config.yaml
n_layer: 14
d_model: 192
n_head: 6
n_kv_head: 6
head_dim: 32
d_mlp: 768
vocab_size: 4096
activation: "tanh_gelu"
norm: "rmsnorm"
norm_place: "out"
norm_eps: 1e-05
positions: "rope"
rope_base: 10000.0
rope_fraction: 1.0
qk_norm: true
attn_scale: 0.177
bias: "none"
tie_embeddings: false
parallel_block: false
init: "uniform"
init_std_qkv: 0.0301
init_std_o: 0.00568
init_std_up: 0.0301
init_std_down: 0.00284
optimizer: "adamw"
lr: 0.00322
beta1: 0.9
beta2: 0.99
weight_decay: 0.038
lr_head: 0.00748
grad_clip: 2.0
warmup_steps: 580
schedule: "wsd"
decay_fraction: 0.799
decay_shape: "linear"
final_lr_fraction: 0.1
batch_tokens: 65536
seq_len: 2048
doc_mask: true
train_tokens: 436700000
steps: 6664
dataset: "wikipedia_en"
MLP neurons of a small language model. Each row is named by its layer, matrix (up: input weights) and neuron, and shows model dimensions 0-191. Each number is 128 + 32 x the weight over its row's rms, rounded and kept within 0 to 255. Numbers have three digits each.
After each neuron's rows, "fires after" lists the tokens most often just before its 100 highest values on Wikipedia text that the model never trained on.

L2.up727:102129081105166184113123136110112157184167096088073169172146170139073161169058179141124146094101115115123109174136098148163107149110114153122102130069145197140118087128087145134094158102177137116063119132127142145146157087101097136179158076118130204118100110108135136131144110088088062108104140128157092116149121077070114155065161104097128151100163119190118116134163083154125120068126096107132172083180164123155144128082129108143142162104117141171142073132189096199099125098155176125117136088114145123107152145144078135025132074139152179143168100145092098158117121103149136158
fires after: ".\n\n", ").\n\n", "\n\n"

L5.up236:103118078150171209118179155123163142125082110111130196114176152091138133175182093149040123133105071159078154117127141126158160102123128102116110090134135150106154099094125123145137155153134079060157167125199088127135168172140164146112101140156111185102140147133139121150104152120151149128054149174127148139161161161102101124120165131150146184067137117160134122130149116130151153144172145183140184145130084095127216106116090050170115104172125155133141128177115118152095112090169128162103139177049094177115083131150175164167123117119032150166112154111154146111135158122138118131
fires after: " K", " H", " P", " B", " h", "P"

L5.up279:122119038114132132069166137127166125147108107131094200120133140156126092165206156182090140140085125177186108185151108107152152146124091079148121122114147112092131134134062121070131156142116137115078124108163135068105166144119117097156101066166117091112124163128130149165149092140113057126103141148162122143193121171078126121141186129190193151051114114140104135114086166144122119140119149153157186139101101068120124090140139084171155079178149110053136116175121111168100116064168121157154140116083119157108109116145126142095141116127066098146103161098117183127075107136130177166
fires after: " D", " P", " H", " O", " L", "B"

L4.up161:108116138172148119127188163120130165110093081115140167113121203097102113170135127156066139173069098165082139122146118128117150089064111142127141133162169134111123174134125160068150128116103156083160130132176112133183136151141190134099153091160087124093173131089200101167137176146073122177079177169194140099180158182106137110059150128150122128095093069132106083114093127134187128078103153107165155104095113118146131128150093113163228140044182140122104094158123114113099150166132149108128142074145151173105140174148116146132096143138156146113074139113184135164156127118110140116
fires after: " ", " B", "b", " H", " St", " ("

L7.up444:095126112130072109119088089213117073126147138158149121093112076093124098176151172124144128142123145161086151096118172179129187111068114131162131133157078129078112119177129067168155117167091118151153131105117169068152117106175071109083079143143145125147059147107177126099116127156120051122120149132096175144174156103134130129180120137169121114162106133144142132081135115164114114203075149129144165166076094134101126099116152125102199148118194127075120081159098132139142095089063083161119144131117120065177079171104105100195119150127144156143170144154126114092129106126089113184
fires after: " P", " Ad", " M", " p", "-P"

L2.up253:090057104185178142110139176108166146168105082075122148116167121101061171147181103141110117217046133144119166129176162129169104098136088106138142137136135127134124091126071126112105146118102148132145177190141163100188209106115193225118097192111062151167138143141084102162114134168141116146107173150115148126089140196122082130095136181058117114176082114085117079106152149177110179136145071168107129145117136146121148132144122169159136101129108124146095134108135142134103080147169134117082119129161121165108110123100088139128155132095166151127117115159073147148102128131150113133
fires after: " ", " (", " |\n", " the", " League", " who"

L8.up200:142114081120048139078110177121157114097086160141126166124094145127108150141135127207095143133125143173139163087131115109140192137098107177148193085096194125110172082115167142159150071081125123104090074107110115061200118129131099112147091120134087099075100118144077119124084144137152174149099211158120110110160166180099159082135104111126138101071174096160150119140135103078090150125083138155181179142137128122137125136152110117115117114154124155105173166183124091125142128086070077163128136164114133124150152076064129147136115145154120122164099165083146157217135120153109189132
fires after: " P", " Al", "-", " K", " Ad", " T"

L4.up680:109090191185088100088133167108155152129150124129135154171120192118121106133153157136063130164111142143125133115139107103145177101093086149126128108110171106106160130126094124098151150155127169076122146125173117095193117103053142181132161094073084116127142093122111118093118127162161118154075179203129119095092157161099134085136123104062119103104101102145082172061113157127156127061167156142095119095158181084129062170137061128168118091113057165079078079142104120145174146140101101114146182080085157132087154115084112174152115141090162089092138123160131093112072134096124126131
fires after: " ", " (", "."

L11.up621:189125142169131093086199149054126105129141075078106116092143126152121169127096138165087114194134188116063155125102106122116174130138140098170123137107141146100152172143136093146138171052204098087156147118130138060151148112159208114137074176144103125076169093153098126169095121166095180127145182141114111113175126168133121066113166119122136118120152134166114126115124104181108125132172080163108145093138158164101138143076088114091113056124125111159147150114120100095139151191144140169177209112137138148088168158083158153119159105122126167111126104090104113090111111162086182112
fires after: " ", ".", " (", " \"", ".\n\n"

L5.up682:148128110084128169113120116128212074082053132099057157147098122148182116178148132146101177141089107155089135143120115092133150082102116107139171139124159150123204114114140144151124125173140148087145133130156128131127114084109148131150096133118071170106100163119118062184124114178134199114057135178153168107167141196107136091118097160092134136070083121092197103162118098110134142148172151164153214137128098112154143075056152102122160138147148111110117107162125078124103109116128100142107133121124096137112149115056128145133139106191085163090053116139128212144115119159099096133
fires after: " P", " L", " V", "P", " B"

L2.up337:111086128127169131133127166107144128167116078082118148111136139116098167176171100154080088216023115148114127126164146120147120104103067111140128127134145125123108055118101133127107145136119162113185152151132175125184194154107159197105134143110021143176170141119062104161111140185121147170094122138115122104091193209123078112088168140073115155114121129109096091129133177134134159129151059186110186130147202116121161148123121181170109159090139130153135125104133142148089117122161159113102126148146121199097092105128122157104118143106179165094099140099116142153090132109126130125
fires after: " ", "–", " ("

L11.up626:097116058162152036109161140134106097152127110131089125135141115082107153174177123112121144087151193073165063146137144109159190112123170110131125156111165169117156171093171093141194118074147174111128085141146138099125133144111131095137096081140117120093123106122119109129048157139139134130157122120102106104122089106116078043135153104142161104092166134133135152105110035112185080103123098153125134091124144139089115147150075113109106126075110137084144149166153175134163146181097074119150169080037146140147183123115134180112130136094113143087109118050137111138103108182093093090
fires after: " ", " (", ",", " '", "/"

L7.up225:104098104120114114139154123152123111089137146121137108074110095086133107173144126139147137173160126127066147125098135150149196085057128107122123171158106094071117219136132155133120079141069102127126098140141132104087094072178140172105069131141116142125111183178144139174153144141115122105062151147126147144169174151175170109168157110180120092146137093111142179142110126086123138187119166141158137155043078155104079091142157161104211187202190113100116113106080115151148092132110086199149129131189092106150079135103128112191108155120138121138141126129119161133144069105135107161
fires after: " D", " M", " H", " P", " K", " G"

L5.up434:146069080127118098113115135204149181116119113103146112167157158146104116158156156104075202128112084175117186182126094134161143148137172136089131131075131139109103181172134133139171128179112120156103136181177100137143124085128162085118077141050118162152097111113149135125120094158132117135086098157138123134104110100140160109083148129137142139080080163114173129152178044137058118169148098133149140143132128150125106134099165136130147057184129136139174123083181088141132163176154188084115110119102117129122098135156088177132166222156098094073109120068141163129126185141170141179
fires after: " the", " An", ":", " The"

L4.up438:111095132208093066102148182118167116128111098132098142154099163106133110114171175137082126185119158166147151168155083088145181094112135117122162115132156109094169156108121104091107108152130139073107132126188127101153148126084159197118166082083065146121145105108079099132100130153122128150051157207134130084108172143070179096156141107053105132104126141121093161043091139124158141067131110128147079111169143096138071169086036108177129080119108165079104073161108089138162124156118127111149149100099161128145143123076142163156142118110152109100110108142142135139087132141101124167
fires after: " ", " (", "–", " /", "\n"

L2.up180:100113082161114167106137159142150106173141142093101148224140128108074147143066185143106119082098148148144077193131105104180110128159175153158130102080134194113138093181062136139111139145165100147111139092112120102127120074084091127157118092096147197125097094091099137133080105072143095129129125130113091094146085110103101164117139124111127133144138156148152104121158081174095105113076154122171164104170107100132190120062115095161134133121132200143152136154190113201142119107150213154089129095123173110112145139111149142026154118132122084125152140095081084131101111104145166108
fires after: ".\n\n", " |\n\n", "\n\n"

L2.up156:107121120144120152115116161140133119169173122081070175201128150130058164156083206170094122124106143112146058194149113118175101116144098164156127099118149251121134099162090137154113124128179117125087124082136155126137148096065127150169143112081157198161124077120072141127120109105129075116102107130145123084137088113107086159110138109110098155139116150136153106113147084172119122105094163132178194119126120122137170104078086109166134130128137155161143104148158103198127136114148186117070109089145138093126150129139090157017133129131143105146136115080111074135083086152167153128
fires after: ".\n\n", "\n\n", " |\n\n"

L4.up126:144148124177136120128144138086197115144057083122083154152160156160090155117102141100112077181128124165117174124195145123132116138087107139157114144122141078126152097122135185145154154088094120092115113145125090145124133140153167127080131108092122139165134165084160126130059150106153184168114090131211138157116158137109119161110137157114149160086110147188102096084184104125129135128172095117145147126157120092197159038157096050161120157115108127149111146165174073148071167167129155150087147116142115188136067224128156174103178066101110136066105107157147127141152139128139124097
fires after: " qu", " f", " v", " at", " p", " F"

L5.up176:136160122158139160113094085157172071155087067153059203178169158156110129138133134150105155140099140179119127174132131123171133132133127160089125082139109105107167111138083146155132174170117117117115097133132127095088106128080160117137132119093109186136085194066111169155069170097166088168131067140197078053153108144124136140049138142083182166116065171159094097099148125128155132122131095135117121153171127124164158063075139104177175113146143184109120144155114109156145109125125172089085083064101079163123118132118154166120168122137146114158073127106140153164153100158134169126
fires after: " at", " the", " a", ",", "4"

L2.up12:099111121132172124119154194118132114153130114066123126140126128089087163164167103149099125228007120151097110163160136120149125084117077101171158133132136187118119063143099127109112169158137148100165184127150187102140220122101153211116143143061066116199153165150072090138142143161085113158110142148120141115085183168125076134069122151085077147146092136106092096135148191147132145123145042160127156138109170109128127120114133156143128154121137144155101141091129133175088117150169166121072121138134146166104108106122124148112124173107161152108104122106099104163111152148119116139
fires after: " ", " (", "–"

L10.up547:174138041148124112160189149097154180128121100114141161142133145174101169124182095132037149143113186162111153177124140132093143162126144102144091178101131078089134103168105064133172113116128102123099183092104154124106151089137195134122089058142118144125161120079158117156118094143154116136122127159171118088129134169143088082138146138118134150138078106132079116129112143103137092161103120163150140093145102158188082119181127053128121159135080131138132134202136077079120121129147181162073243093075137156143119177148179133086158146159099131140101090122145172144103162126120136132
fires after: " c", " qu", " h", " v", " p", " l"

L4.up700:120095170184101108114133188094193113138141111143124153169135187093129137093147170127085144165102114156132143119115095092139150097085094135117149132097150139140170128117109171099110136119172121074109137123151128125162123090072171151081147088063066139114109146134109117087117127165130124178045175191179136105099149162065146068152122119093138107094109107120090157033097151106103136052139097184108119091151141091147053160136068127131126088132096176111109124166095087147115152166108143122150165078107149163136144145087071186145161159122158095118103086156126125122069144091070123156
fires after: " ", " ("

L8.up437:112107143113105065101159171116150100097135101119110147147127141132142177139117126088145171140100194113099096172149176122119142173152083099124199156112156133121172163101163153118164135138184145117160167157099157119164138119077127160137133159085083133088104119164128107168175073099167205124101165127083129115049101076150133082180120163096191144057162133135220080146142069115053089092163141080162141121147085140090134207095116085151135120099079149156128117134133131105172135147147092143125159118137177121170130153105109161167185160130119137102072131129136159172135158153117125109
fires after: " the", "°N", " /", "|", ":", "″N"

L2.up593:124103070101170134114118134129114161183163097109048127124154159128145106173109163127080149128120126181105079150132145116187072132148129143104089074129134200165132167089036185136133097084156132140088172123121127156157177124116096181132167079123135166184132112118188079107093120108135144110123099159137098135120079093122120151164175138121140057203160164141114129111129125155122118099117121108099210094117089119184160072050143152120109066112141133130097096152190106163113110103121154112157108077109151191135113109118100176076188120096132088129148154133118101146135115108169158146
fires after: ".\n\n", "\n\n", " |\n\n"

L2.up112:112051085125145147122153123128113183163113036116092111106134168157115125191091134109095129111095108153172063135105143127159070164138137125075119098096148168156109137119048160146131147113140134138160122130142101169233179116143107097141182055168156155159108121149181064144110120119143100073110083122168119139162113109144135196132155166093175093149133160135079155157112145115105126158116154105139165071128136119179167082074128137108090126109106147166147077133182129175099103106113149147146089077123139138129116142144150162043173072101080140133131132148102106173136115091174140126
fires after: ".\n\n", "\n\n", ";", " |\n\n", " -"

L2.up214:100091092159135171130127116130090167132152079120079119124128177130117096169072120152105117087140103158149041112101148133150074128145139127098126110098130171146120144112063139149105092110099133112130147139086109158117170085095113150140206071140143136173119064157156090121137138145122105045114089139132108132123085112170155182157156165110187114130181166139074143128121122120114143137130153102168156106161145108178192095062133193144087120053119128146111091100187134194079120083110135115162064099150138168148121132162166122058123065100112116170153115170072102175114110084161135121
fires after: ".\n\n", "\n\n", " |\n\n", " a"

L10.up587:180131118146125041075115113109124111181096159093138123190146132176126186152130136182107184116186163126152184097120167124072128149106168130152128173118175185095140097105116091184109169110126166089164133100122134116142087136137110093122124117119115129168213140163139109122134133086132130142160125141181102121048132075102128093146124088115096127074126161116121156160146090134163172110147080105138109106143127125068111176126156106120117167093131142116184159167085146156136154231136101154151138112093120143124223112135121179134133158158082109116148150053181114164088154107121180125
fires after: " (", " \"", " ", " '"

L2.up528:130095151136152137121134173093106113181132062111108098139140131098123146172157108108078137190000126159133118196154129140126114104115081114188143091137135165125105108119097131130149145117141141136170148153125177130128162117089134221126151105044079141212144138160097085119127155149100132147082162143160125122104166191122073118057163166096101152146110090115124130112156167155127134102137024169112151118104165114156138103144128178140139139130135143132049130105126122152090138133183189087073113125115124162146097109109088163113159164109182155108081140080145088119105125142151144139
fires after: " ", " plann", " ("

L2.up564:129083121165161147111114226113109097178183113083107128155170130099074140128192111085085123196022118161115122142149134131153141105121070131152151094127156147118109111142102141089079145134113102124174184162122175119150153083085174221111125109062057125215124142135070086119119118132077104159105134161125143125116152181146060152071144154088093093169127140132086104117167162148099149117157074148145161128075176142133172107078178108126146138143174131145077137076142150134091146143160142099098117122151138142118119105101108160124174161100154141120101130111154115105128146126130111136
fires after: " ", " (", "st", " D", " st"

L2.up601:112089051123151123126103138134131166125178141098076116118160158102125131224084144124072104112149123156054064169139145146141058153109135134129110078150141172186109143100104147169099084118118135115106159098139123171120162083129081147124184105092153152158144092178164058100121084153151126101088095134130136137171086127144120163112172141109129114179162165111097095114128111118151087143136198135126207128095139114164153057090120155110072132080141144158112091123147092169100107093137154132144077117089147141139129130139102140054183119109053146118162172151069058136127115118168122116
fires after: ".\n\n", "\n\n", ".\"\n\n", ").\n\n"

L7.up513:164143131130140147105095119134195094077140164156117165160160135170120106158201129160119162127186129162145104129113133091138142113127119119102160113146139120155140127111150103075036126131145132050184174103152154108183147117105148164137101135126103104108110196126064127131180139109114098148164151145154125104159096142103121105112145159176123101063188103105155120159137209087075140137107147150131121155155138112135111172133118109152108069114122180077142127090068060128130143100118114125154107097115144070161087112081139175184151151184087036127083129105166155168099132177083188171
fires after: "1", "5", "2", "4", "3"

L7.up392:081072078135155062134183122023131140105131128133139167127120143164106151144163145133087116156109096100114189167165133137082154150134125171183135133074101165092088138168142083091101136132115112070101147130136129113127156108093138120093114126096098145075171121085108118120111110090179138113126104170136110114102112164124147112180081136092158127137067104128137159160075115140081076132153136150128190119153138122081116110139094140133121155196102164125165104169151075134155125193188141107085170159138050168208159069121114135120173151137174084080117151064185143142137097101157154125
fires after: " T", " (", " N", "-", "T"

L5.up254:152147124154059164150187131136163193169133123148083143128133170195124071162105152168125143154158087145103117088119145120177123163130126112104116120126168080190165167129133155119103155129097165154093135116144120117109121060113172169100124069073115061098157202135113140121161089149167122142160185151183055115091101136069212125119169133102175111129117154149152085090164092091082154063140103137084151078157156089116105103149144173168118076107110136118129156122142124141136114124147088098179110132180086082161094139154112149124167113127135061112113105113124150125122153072187144102
fires after: " the", " The", " and", "The", " char", " World"

L2.up608:142098078142121128124090135134080166158159131138061087101183161149159092182104148129107129122138105186160070156097122128148077144133129115112109110093139176166140153122055162151123096094167152139101172136162115174171121083133053124119176070114145184150126112141186081101135086130135112079137081131158106129164121119153122164123150155110141096174160144144073135119120098162107112147130156104115172109121128123143194072063166148105098100132095153179121064108189114192105099102129171140172088101150145126098146110152138134068188078110089106153167133134080062151128162075199141120
fires after: ".\n\n", "\n\n", " |\n\n", ").\n\n", ";"

L2.up438:134060090088162162130165123156116167167086062111103113119146180133131113159093112105066120111111104151153077144137171136154065189133131099095136112120124169181102144129078174181163141128123122154166110147163108169239196177139096106123185093165165135147121093163165082104109120103119091105092082123148130132135116139135187194159179195110172115141213158145107159143114143101111125126111118114138174111121137113131192096103144185143076106123121124158139091149153134177095095102105142107141102125088150194137101122137103180059158102086104154129129154127099086125119120097163136117
fires after: ".\n\n", "\n\n", ").\n\n"

L7.up560:156120097178136028087169172105149135096082125106105140130147152142142101129147125152148180112137110106112170187138075087132184078098130080114203056106168151094160139089188129090131145156120134100152147123148183084146113101137198134129150092111097087072137116128131106152132111108109112155149121165139073074144138120112157013155165128177102139104121105133148104127155118135134069176097139145102139110176111114115071184148105150093160136110170186103093146131109061141100174161089107127121165107152132113150100159110086148123147183147153113080074086102156101155154111127110127187
fires after: " ", " (", "\n", "–"

L7.up580:139178040150122101098170150103148147068106085111112134139116186154110172138168119123135124141172140125088114151118089069170166085117163078112181153097160139111178126116174107119063175110147146133080078107118111108091139128085141153151094127104110089063122123161111131143135109200113147185114130157165078103128116122095145051106104135151120178133126083163136128195172124059103121196118117146153127125170083121078079140160071144144139178080192140132145173086084105124095177176124094098089122112132151127128118104102078148144147134154143067100119081135107126168093107157086160160
fires after: " |", " (", "N", " |\n", " ", "|---|---|---|---"

L5.up716:095093062135149136109135124117132128153114086132041166122134133127158158182143128118113135154103072148176134126130107151131174122110188133051138073095148096125156159110101159187134180164108137133146127108146131081133160108139146149085097087172125176095149192126123145149056083158159153133093122168131136103147144116105160130137128133130180167110136087193160108130126172131100170081113156182088154160134146103137159105079088054177166152154141124174122067233147147108093126164181150082101165173143101162126055094131147143157150068123080165150117138102109125139152084153140129170
fires after: " B", " R", " H", " T", " J", " St"

L7.up735:149117108142129023125178125120122126095072115082093138120164128157136127151152151160160195143127093086106176202165088090159211102097136129133195063080151172112149164102130128107133121184158151095150135142157151091143110090102204155115143104155090122076109149119098099167150137114113123181104136183102106097115134124109157013159134143170098159074131100113140135091159110140134121145125111125079118125181111089118101201115122129106163181111119161095086116131107083151132167183082117110117169128152130125175119145120123148138122175181158151067087110089139098173156114136113141142
fires after: " ", " (", "|", " /", "–"

L7.up559:100092144214096087094114120122130092124166098141132132122173106132095127101129105096132163112125147106138158184175091065101146102096178077157144131179108096105136138158211130116136151138051110087117130163136139090139159069124180139126098136149136148057115129138137086172103167071102123128124144155182084075124095149090216064086120099156165104100119154107165096134171120172128089159110113157097128159166196149128170090148140157144224133152164153101082105104101106095179148160160114084114149130194104103158109136129134160115167173137134103114094098139161163144117173118099138159
fires after: " the", " a", " The", "."

L7.up161:143110089197126091106167138068124122075050143120106153158130169170152095146110134128143095097158169107046136147134133082120167125140167095075201137112125113160139136095153116117115103142123150119149124131139165085128144155100220140149107148160102083060131200197118143190128156159115095137141165142148068057109104140078153038169114070182153126099109088176180131156153094081133119176122096166149139099162109099105077180131074133143126128095130145105150124103098137136123161170116119094152148104092170092128138102104129149153115124151152116095106125077109178154127086157096162128
fires after: " |", " (", " ", ":"

L5.up119:122134180112163143091155129084152185090120122143127154124182158132123132190108174162091153120118078146111139170099027133138132115122103120099169111133136152122099113128134151055163178153105120092067085111160091130188139091132144115178067072037092115149108133094176089131169138162053117140125098147149109105139150094130075129095129132057088157105057059152132108162111092162164146158110164130156177084119113141115075109140141127141153118131164124138109102118094094127096157170101173143119133115128137114124077147121101145095127193120177174080119080099131160177178117115147139182
fires after: " ", " Res", " F", "S", "res", " ("

L7.up342:135143106205140090057141122080146146066112118091122153122166117139120092120160146154135151135154141120079157146136103123155125089118123103097183109111147141090197216095193145125097117167120127097183122101133114120115084140099179137153107152148113129051164176141095112174167122127138125117150217158215061047173147122099157068112146132165127150103104111144150127178131132086107102129093110126177135107147092087121076189149079151146110125110181139137173124100074090126115161138100108131136125109114169110168173107141123170141147142144106109066128120094136185174124088136117190154
fires after: "1", "0", "3", "2", "4", "5"

L2.up607:124100110092129169106128155133129139178172120085101153202134151145096182180072209168097132103128099149144101178142116135189083140152110154176095102076155188105146097150081153162139126097170091153070116119124141115137156091082097111173146092096167172140123081113130115140093120086124121115126109129145076098137080091116120178099146098113108133106115165140128095145153100176115142057079118152131172111137127131161157108101085106169139153103117187132142115172185084195156136105128213120071098098133142127145148154140094174033170129129084089156130097109119100132111069125179148154
fires after: ".\n\n", "\n\n"

L7.up267:149131093132130110086183136124170108077125130140084161127110161129160111060109174100117152144165113123101143178134114122171160099137138093099155082117138148092120157109141128120121140153131129111188121138184175078101084076129138153117104114156066144086122074077145089142179103131132155141101133187113102008150104117107150052120140097134132187089181086117113152137162121095143081103084183143122132105162129101144083185125105146110135152143154158133079151118089051149133121146124110119139164086149089087229125120106065137149170182167144140093090088142180110149147101111072118128
fires after: "0", "1", "5", "3", "–"

L10.up34:087126137121172108137214209104122113123124067098112135167131149141104150158111158121145131143181113104171140167123152132161154164196133169158138108112109198105102124156084103133129136076132177121126108123102183141154110108137139118122081075187140124102116193175101118155084090103145168160140153146134117118094109157113153084177129107130077114086126130101124131106163123097160138137108073113111129081166131146115157129041107094124110149102092169177175180144099130049128163215081075152120190102129123131113183159183138168127194126152128137076107147127083092098182093141096140107
fires after: " ", " (", " of", "-"

L4.up486:127088148172078102085140200120189136118126108119126155152103142135124095153177171119075162170115202167114123148142101112112192100082137121150164113101156092106176128141120128114124105174133125083135146127188141117150132117088132179087173064063098139144148112117068098116108128148123143151059161230112102119118169143078171071154113106051105107096107139131089158049118143122164136070138101124126112115143139089136058141112048129169129094110080171091079105127120086164133115175108115106141157096079166153128125149074154169158114133122144124081111102118141149114082135127090114155
fires after: "|", " ", " February", " ("

L7.up741:131107043176122097123145098139171109063055144125145151122163109145135119196156139107091159135157141138083168192128084104126158088082155140154139138144105074084138118135140129148113090137066058053152096091175153092087158131167148136122098157125099106099112092129164126186143102156141116114102118183121122069162124106131154054093127125145127152086122093120152136100122117099131123162089168124156177160114111101132093063129122195122155117133115118103128057106098113144075143165063139133138124115092100154152061129108121143099155188124087080094109109072151189150129091136053169145
fires after: " P", " M", "P", " H", " B", " \""

L11.up145:120127116114128121099181180091175132125047150135107093119153124132121152171171098104143131163094190159136167124159121115134177054175126112125187106113182147154204101146143138092151054114123141059129109161163085080174143079167129122179106124113111143067056122113063096173108123150137197088105137109157124091167142161101091113097170118102161130117143107087067102070116135105116111116157133129168158057134123077177165074150086116101152104104064135162166134159119113113147135094149088102150127108125118159140141125069171117098156141136109083091092086136137132135082112126092141087
fires after: " P", " T", " S", " H", " W", " V"

L4.up596:133083159177084115085146169124180129112107119128112158152112169129149116135152172132078141180112173163116145147142098119125175098090110132135132112095166074109177145140105134099116131146130146063118143129189144116190158115069149169112160086090096151130169081131112112107127128145123125130050163233138109088114164137081158075161117094059116112080090126158077172062115140098161126065164125111133115087156150068142044132111079124185127077097074172097092081154099086157130139165099113124168156096102167133126146156068123166158132126125166110088133108141134128132080138100102135153
fires after: " ", " (", "–"

L5.up516:150120128126161125144091123174130125156123096086159122163102147147119153111075156150121117100138054147121184184140126143135162183114154141103161107119126131113156113150127178112172187094008169103187154154148142108143085065121163155170120164104109166088042178121086168103083143188099102141103138135168095087094090142088192117136162073088134153101121200175162119137153153174100120142090117158169107076192150142165134161146131147148117139122101125149167090135154123063129133162142104082117089100140119110098094115148115131158151160177167125172098114107140183147159163075148133139
fires after: " the", " a", " The", " /", "The"

L2.up35:126096079109127132119132121100101132173122063124094119096139177183110114198079152078071073114041133141197058083108166125136061172153118136115136125137163168133102154120049147127144127126167179135149099125172115154176207142147096104119160053166127154125123138184192085104115115100147079087099077126108133138128130133124103193150163117133131107132151159152100159139100142120118135139107133124127183105115122117140145124087152113106111155087090116161171103189154123179110107096096150129174098092120123166121120125118141145050168057086096178109134161115090075142123170116163137110
fires after: ".\n\n", "\n\n"

L5.up425:099119125139148108104104127084156143163120117118140138152143121146112127139134112136107157118149123131162127183142123116133125073124162138069218075047145190181110173144131125117106134149082132121151104117138092149062151103080163212127118058057094119023146179131107134150080081102094105128089112135162093100088100108136118116095130110096153149122144144097108155068127135115084121128087121096176122125178139081154160062106130182107149090117121208106129144120152106161173153156135189107068136073136108090146125157172116165068183098127129121105110103092122173139090171120097157150
fires after: " the", " The", "The", " /"

L7.up729:105099175127117086114197150120175142096140140103121133101149155181135186134155124141109138143105127163095129178190166071170140111130117102086131126075108102071095127136155135132127151126063076102106093104153142111115148096073122150041160100055093167075108098110164114083078076168139129088125126147099123116139098131066141112121106145109157125099098129124159178155114138122174079140103152118080120125168151109104086139147076169131151100153127141127080143162167086111168113205160108119079176098145090223193137096103141152126171098145141099045118124105097100100094176112136126103
fires after: " N", " T", " the", " In", "N", "In"

L7.up229:090090102172130089119128099121142101122086123166145164138181115166086075162114109144084105117163134119099127201122132154175165147135157100099100115143111075141090178155151075128109223116096079132123114127120104129092107120137121131088121053079108107103135169140107091119155073176127110140110109171083096099117097106077209092155113140117133127122098078138140146133158110058090034154128083120151125079164193154095134107118105139053132155168121111105101121126132118105167129169077107096163166151151123129202134054141125149133204162105158131068144144087105132121120166142136152150
fires after: " the", " The", "-", " a", " In"

L2.up402:100105059119157159119121133116124128201182105087077134176125151134063181183059204164119131097112114129144083188149104130165085146146120144150130111106134201149147124146069154164085137095168093138062111088130114138141155099073105153189157096103155199146115094131103133131107119090135083115121143116147096099154108079109129176091146113091145131120117132159105098126171085171108112107090111131150188107159146122147160092094114110137145172117121169172149089155205094202110116101156180126124133103084158112099145137126096166011147110136110115148134130119099111150106116106160166142
fires after: ".\n\n", "\n\n", " |\n\n", ").\n\n"

L2.up108:082131101121133161116127156087133112160157079070092146182130140125069135145062194164092105094087134121173100186147090128178097138156186173157105112087130229100127093179073148133134148155191116126106121113128164105139156093080114144160149095098144198132096095092104132132096104077132106121139148137112095105109115135074093168110133126093116150137114141139156126121156092168077127134084130137176158110191124102131148124063140088157160146134127186152171098165166136167132139088120204142081170086167137082116118143142143141032138106149149120127138082111084092134100170130163172123
fires after: ".\n\n", ").\n\n", "\n\n"

L7.up100:150132071171137085104193174106147135120086103125080135122127115158140106140133136156148143097148092123129184210139071103142192098113135117129175061089144165071126176103151145105117120144159151086145146151177195095108117109123178161155172099149069111063118120106098109171168102127121151163136091165133111058143121106120130015143136121176084177080156112140122169123144136114134074165117102147099112117165103083137091194123099128109138160131152179098076139145107075169107177137133174100136177125143126107108090114123106143120140190137126142062081097121143117184173105133122155153
fires after: "0", "2", "1", "3", "8", "4"

L7.up575:102136142121101086128095059213112067147139155111149112100154078113144121158134125127140143131120128157110168096103110168123192159073131133168126121185098099079121122199153107154131125147109074123155111162114141074103124089153104162112057185172133216142084181124132112120113107127093114110134135130093163166159158129189177131133034122172126084170087109149141150149124140169116095172142165160147131173069092181098132111104156154136174154181188118088114143135068179095126098089118122144105176148162115084124084158102157110165116178122127125163174159131168124095159120122108087132
fires after: " C", " G", " P", " M"